{"intermediate_size": 2048, "positions": "learned", "qk_norm": true, "attn_scale": 0.13, "bias": "none", "init_std_up": 0.0156, "init_std_down": 0.00253, "beta1": 0.93, "max_seq_len": 512}
MLP neurons of a small language model. Each row is named by its layer, matrix (down: output weights) and neuron, and shows model dimensions 202-297. Each number is 128 + 24 x the weight over its row's rms, rounded and kept within 0 to 255. Numbers have three digits each.
A block is one neuron, or neurons of one layer that tend to fire together. Before each block is what it responds to, as a language model described it from the Wikipedia text at the highest values.

Responds to: Tokens right after a release date or "was released" that name the distributor or medium, such as by, through, on (DVD), plus year digits like 2|022.
L7.down226:082075151090128120125170154136113166100101132127101133156120132128117110150145069175115114156114120130133139214144149116171134161123134100122153132126138136096095071144141100100151157153126124088116090122126068105130102094122110125121083127105112107151130137137132106191103115121184093099
L7.down907:101170125085130101149082144149132119112112156126141129126141119110128107144100133172123132160137108092120116100129098134170124134116152075091108124154119141148111059083090102084110130104142192123151148132123102132114136130113135106159120135125091111186110135121110081166127125163153122142
L7.down975:099154107157132136135110115111124095154139162166139159116180091093110136131093179110116128127154116132164128132137152105111157091122130053132169145094149102077133166102103159140124132124128097125149110094147154146130145138136105133103087131129080127117128161099099107161136090120137126117
L7.down1551:083131177130085125126158133201135104093087141163085124147128130101086117106158111129091116127131137168087112126114114111171171146096165121124072173126122136128107113112145149085128137144141161110116162126143110132192103106149113105143154117170153098131134104136135146107142131101118119149

Responds to: First names, or their first word-pieces, opening a person's name in tables, cast lists and reviews (Tom, Greg, R-ick, Sh-aron); also the first pieces of place names and sentence-opening He or but.
L7.down320:115138139129117131183129128125074164127094118164111101097107103132182129119132114149149131156147140111126107182091125164125102136123108134092143112144187117092120122138117126120106130115100097104114134087172080098146138131110150151141118084119130145131123155124153132113173148103136136097
L7.down589:102134130133134111146139105144105128125098130138154083071137104096092129124120151138096159154133169110131116120126171131162141184137117083091129110113130107121126116136113141142120159169137122138192112185137096139102111104158118093134105122104110152108125109155112136118147112096145127110
L7.down720:144131132121097144152133123163090144164104120122130156115103151099138122112156090116111130144079118134167125118112126109165103098119141166098129087146125141131116116078136118151196099131122122121130116137135087093157189160167137126085149118096115141121130130147168130139120153114111112102
L7.down1562:105102130147150119148123164143132139136159162074182120136090112124102128155142126136114117099126125100131119126137142084150136153115126063160110141104114130167136104104089144117147112109161136135168136153161124092109122119137136105115209133111131104114130104135179120133114153122147122118

Responds to: Column headings and section titles just before structured data in Wikipedia tables, mostly the last header, e.g. Result, League, Edition(s), GB, %.
L8.down978:161128120145132145122130124106095136133150149113151122135107152114144099136160081062127140123120159108117110139105100102163145118130117162123146128157133110132153159106091132109103105102149124104158144137185107173106137184112138102162120141119142121133156122105112173091103100135120083119
L8.down1927:151121135107138104155150159113111094119111121192146142109105126132115135157162136145156126096081144155144158129154181108171156104142127153117126116148175148146106086095152120129137152089085113167159099117141133134120128140101110105120135145114107150180135141126139141111176138118112140120

Responds to: Short subword pieces early in a rare word split into several tokens, often foreign names or technical terms: an-c-illary, P-ite-ști, gly-c-ation.
L14.down145:116150118128064112137152082160155086087082117142091175148114094091128124176121133163095160090129113129121099095092130129120122080105087149138149105142159150131119160123140127117063092177092121126111169131189113109093152128101090120132158124098151180107107170122146120115141099128134148139
L14.down214:119138103115172152156135096164141136137112114114107152152108139131109138132157104138128132142155117152125138176150101133173163130084114185168090109113124129127110132115112101139114127169147159112128102144100122175102121136096141122107129155081154137119104147151112144120132129147129143123
L14.down627:157153137140117113133144112131065135126130153133105112157140118126133162154147075136169186119119139135159119140140125131090087121128151086146116140156147149161132124151177125111104111113114118099145129114154124159110113105095151118129107112144115129126163134127152126079145092108132109090
L14.down693:153106112143131118171109158121137113121131103157168103117116150082154154098126158103103083108127129152135074116184122127161111113081100135119107139141118142133156127122124143136171169154132119127130149128106124161148161155112137089105110161133095116127126095154143113061119155179126055090
L14.down1062:107123137124131128134120098148138087125149118132116110087113160106108148127145085133159147105126127145134117120108124129165158095144141146129155130139096119150104104130151154111149114154129128106120162157109094095136084163140120114159116142106118143103140130083117140095109135112102115132
L14.down1246:101139109172079102098114104128164113141146095171133101159126121145150090160146113159147092171156130124132166106149065118106161094117151112105109135105160121177138109136110094155091138119123108137120116154133156108163114117101132115122132153128126160113135140120121183120125134107113093109
L14.down1509:126191098107156189125126166130163124120148092152145159092117115159099138140177135114119138152139107118142124135148139118142140131137132111108130105107110132126115142104151136072163146158092143121126107108156132133143125150115136109160142139135114101148091124119086127160103119138130101167
L14.down1661:097127118158145124143115112140169133130119096131150145135150118122119104100184102157135141156112154115140145112141127165134119121116145128104133135111144172114138099065088131125141131142133159119156168105121139136127055129117100131141104138130117127167176104121124093078125083111135100139

Responds to: Word pieces that finish a person's given name after its first letter(s), just before the surname, usually in lists, tables or credits, e.g. S-ally, L-ionel, G-erry, S-usan.
L8.down1126:148123097120125128162165137090142138195075150096139160132161121117131083130168126147132167130108141123154145144146115119168147107164150157140112106120148097089136139052093141143152070119131147148118137179115101127105153155143180096109164153091132122164123111138097162122129148135105090123
L8.down1353:107093068134101106177129120139114128157149155125177142125148135148119157109197112090076129108128117153149105128160111136155132115171157143134088115136089096121110163096083137124157070138134140101169114169126097109116155173141132109141163140108103121119090121115124129108102121140141112141

Responds to: Fires on the second piece of a word split after its first letter or two, mostly names after C, e.g. C-ri-șan, p-eng-uin, C-and-ice.
L7.down1674:126118138089150110098176138110105079160120123094098122135083127106134125172147121076102108112127143163133116156090149125094144097117098121153136142144133156098119167142116128150116125078111133092112087142125164072154139133170147090105125131110159178113136127145141132116137142093111126168
L7.down1751:141192118089143147121120096153103127129177101134097101108079118116129140109158116117101154149150154142156123111122093157139097122110107087148128131101111172127112165139165170131151139152137112122122154111122107135131145139127117131093172185129130107117115148116133117105201101113101098144
L7.down1803:152119167113122112142127102153144093148211132162104105107089132110162155130108112100116156165086136105120126141157129142117088107135147098115137091142113174111153135143111134134160131141122124163146130123122153146133131182129138151104135109101131113073149146112112094145129159150143098149
L7.down1962:148169122122079111168066135102125110096103130120092153111142109126092118163137131152146106145124107140093091123130100134133137150087139100116108155146103166146134149118154104132118115169117170147112121148112118155146146118120175106090132149156123138114147157153084100162121142084142099120

Responds to: Line break right after a Wikipedia section heading such as ==History== or ===Early career===, plus tokens that precede a date number, such as on, on September, August.
L7.down671:123102115127116124141113087116110147130104113163164167158099132066117098100155138102148128111131108202148102153115161090149145115106158151092128133177178139123176146157104144105100112138153150127103129155150134157089159143147161140142130141135112112144149156126099118145145149127122105109
L7.down1078:107124118134099121139155112102139109142139130115107154133069122111167144135164112152137113084118130112148128109143121123117143081126120129105116127180108136159118168150128104111156163114110106099131131149172136145164179148125099131112149154129131121113141124080111120074135096149147110109
L7.down1725:098143138158101129150145124113145187109174127141123112149111099088140118100159140135133163184122143114177073138106135124114101153116087174170170133089102094104154137140093143130146170117120128116084111138088149170093127122109173146160127093118116148136145093100138094114128106148107124133
L7.down2033:113138142150158185117106113135147141131145151105123114148073131113142089114177111113148135123105095154139136124153097080130121108112128149125150116111145123177095144134163093107094142105111109119142130154164134092183121124128088188115157174120117157108130130121153096138121153145153053120

Responds to: Tokens that open a specific date after an event verb, such as on, since, from or a month name, as in "retired on July", "died on September", "since 1931".
L14.down31:135113150167113118147148138128079102125119144117161127134128117142132131143146160135120145134097120163079121117116106106112139112144124102163131145137160130086137152108111129136101167121114150149139139180117122087089093163145141121122124145119135174151112139137120142126112144136116099127
L14.down124:111128122113110117123115084117162155158100155088103125063109124122149129142141112123150128166124102116103104143106116109144138157117123126124104141085163150126132115135133126105137119112128111114154100103147130141153109126115111116095117141121166114138108083109124130128142133208115152160
L14.down358:112115089135144137102159137064165109101110124126138131184147118145095099133147165141136099161103145064136109138114146095112115101124099103145093168096110096150142138153104092127173107145141137111129126131131114122151123121104168122141119113143108111111143132135126115159126141162140126148
L14.down364:127117135081138130077134128103128152123155171109111117125144181088135122120136153131175115128126167122142127136130140124131135133142129141104145115097135146107163128114167108122139153120097120085136115109158157100163137136111109163081134112129114066117153097118138078125134131115172114174
L14.down987:093125142151115156176132116084140110140138128111132128123119111131140098106162131086151124112104123142128164117122161160127114114118134125134111155111096095131157123098117116096156164131152154177078135117094121166107164109091137137149135091114130107137145148103150134121110143125115108120
L14.down1070:147141100133119084105099126109123117137116117120088143127114146161114175137142145120102147143136145135152116116122125114141127171132097100126125108147140101113153125093128125139146144148089156148170147119130131110135141078154153190145137179130134110150149105120116127132100122141106122120
L14.down1239:130124110088101139139065106138116142163144166145091112107099088097086166111154142103096122085107108154118126118083155129110132099116140146143102131131098156103122108164119114166154132153126116118131096144164105097168107160130109105127160127112126097153128123117123143148110151141122153128
L14.down1954:088139123117138140159170150129117127126154142119109114065121136112146156101135141074115152142128102124102135109112133097115129092115128120141131140102127154132136149133090125142129177161133115153134067121115133110121154102069156096138136124117131131157134128127150084119096117142171131082

Responds to: Tokens just before a media outlet or platform (for The, on Peacock, streaming on, on demand), plus dashes and pipes between numbers in sports score tables.
L14.down187:116126177139139131135138150103113138086123140161092143103160138131087119125161128104130115153160082168173147142127128086138134125093138126129088180157132160114139136162141108087080123139146129140094156109132163164110188145157100151149126118151143141142177168158137139149111107134159121093
L14.down511:088119064096109097127155147100095133170100135091105097074143114143129118171086141091154121121098109130137120066137114101129135112152118131151142120127143143152104110166170079159135100117117091099128075138097123149123108151111155132114135148096176106142146129177101104133127139109134132114
L14.down524:110123118150175121103152093080104108110132114107074128123109124122133113139089082175102145115129144134111141092153123123178114136143174098106136145163097140156104152142120106113118162110154161138125178118116097119127128135113121120135164152130136040145147124145113115133106102105130130148
L14.down1020:095121128133142177130068140142125145118143138110128107136113159110107133138132134156118137148133095171139123080139135131089112140169134142157115125116111203133178126135123149148126162137096099122152132130123160150092118129141125105101131122140120148126119080140164194088096136124159133120
L14.down1056:117088107133143096163154095104172098108145151135162106106170093120088104143130155107122103094130101143103151136101148115138107163105120143143139138122142125116139105162161148107117121106177135123159097143113103121172127123120167138155129127172170096109130127122136106109124172111131101158
L14.down1086:140107072160110126162112090119108145108128167104079131108152080120108141109136065133122131179133151112155100127118113141139116160116137108163121119104125142130139099132117086107121131123121109096095128079185162135114108111132118150106169156112129122175114096131091115147133089170149127155
L14.down1768:124143119093133127148151124153155130162103139137187126166122152170111117179109107111101098129149143112129109112125152145121161131117147159121101142102106124089121098170108133111104099121155110115108131154120091112094097120163129137135137127133104095133122143126163146136149142111131128054
L14.down2025:118111136158108085148138116127145104146093160102099157131118146131112097135128102097121148115150120130104137087121104164099126118128166119113094144136085177152148183158158090130090117143142098139140159090153135120111156086126142128091133106120111096126125149097123076174118130106144105162

Responds to: Short word pieces inside long, split-up words, mostly chemical or biomedical terms (apoptosis, peroxide, blinatumomab), sometimes rare names or common words (Chattopadhyay, bizarre).
L8.down514:132122128143133105128150123091133156160109127155114130119146121121153132107147091130138138115099105170161129151122105110124121142119129133132105146113168120173153094081137125138131143172067096142132143145119103109163151150126110159120129118131126152140090117147114106094114117164113118133
L8.down958:118127140131135105115100114124119082150123108140134141148166133127127136124163152141113090091115169135137149145169088140107184116128117116073151109108166129144099108119088079132112122139105139142098126135102120120130184121096138147118099132114153110146111176159137120105150127134090110108

Responds to: Final token of a person's first name, often a word-piece ending, just before the surname in lists, tables, credits and prose: A-my, Pa-ola, Dec-lan, Simon.
L14.down203:177142132100099106170118106134161137141113149078125149139117111160115125171194143150104147139153118107141077123138140088158110110163177125132100114125142136104119106088148143100123100143165114093172133121143099145118141135140149123105175125117123090159139117173154112122095172183120125114
L14.down220:143147099127129098117125131094103131154104162087159140074146109108112151134174151148102161118145094143130149153136134120160120125133149163133152116096119134119108162133107114122142095130140119149144093123110079162111094115130143153116155107099100142125143139140187083169150132136110148171
L14.down402:152115093105097142134147150166121139136125132128141122111137148121118057157117144117126131125149126136138126167144161068142094178102134108100089103072151149106129128109100164108132130089174125165114166105183093121133136122190101102136140115102143124158152109072168133116130159193163099111
L14.down567:144137118099078125161130117100124154165140172099117123114140131151139130125113133115111096120145162113126081114119141105130113104124150137097110109099127171134130121147108147115123132095167143140150137122163123154186103151130143082138120120138113141126110104137113139127154115149146127100
L14.down1007:164087099140122107136127136114107161107111195099142147092115124107062175145178134096069172084124167101122139116131132100142134129120119151116059114138154104111102120064101137078152139095160111134131113145143055125162130164133123124089152176106125130158136119138171105154083127138154175106
L14.down1128:150107088084048164123127089154079112109163126127096161113144129082118101153134180096116165123152121144108133108033117131156123116137171116090066095146124116130111104084148126099125098118119149168153133136124091149178145096133145116111124113145166114142094142111135168111117194111156130106
L14.down1464:149145077138111107105107141077147105172097149094123186090136141112133110159108082115092170104139139142142117143141121143141132107160144144114079121091132127117149091117129102088151097090160112134117133122131120163127150158155148094141150132120115095151112111114129131156130157173161121089
L14.down1733:147126103096126144133117109105157107112090140147129173072118123106137104129162174100083134134140148131150126126096091103132122121123185121068109140081161120151146132126130152115146125123146088150125110117157097079125131135120103116148169144129159136169082121111146145121101093170139091087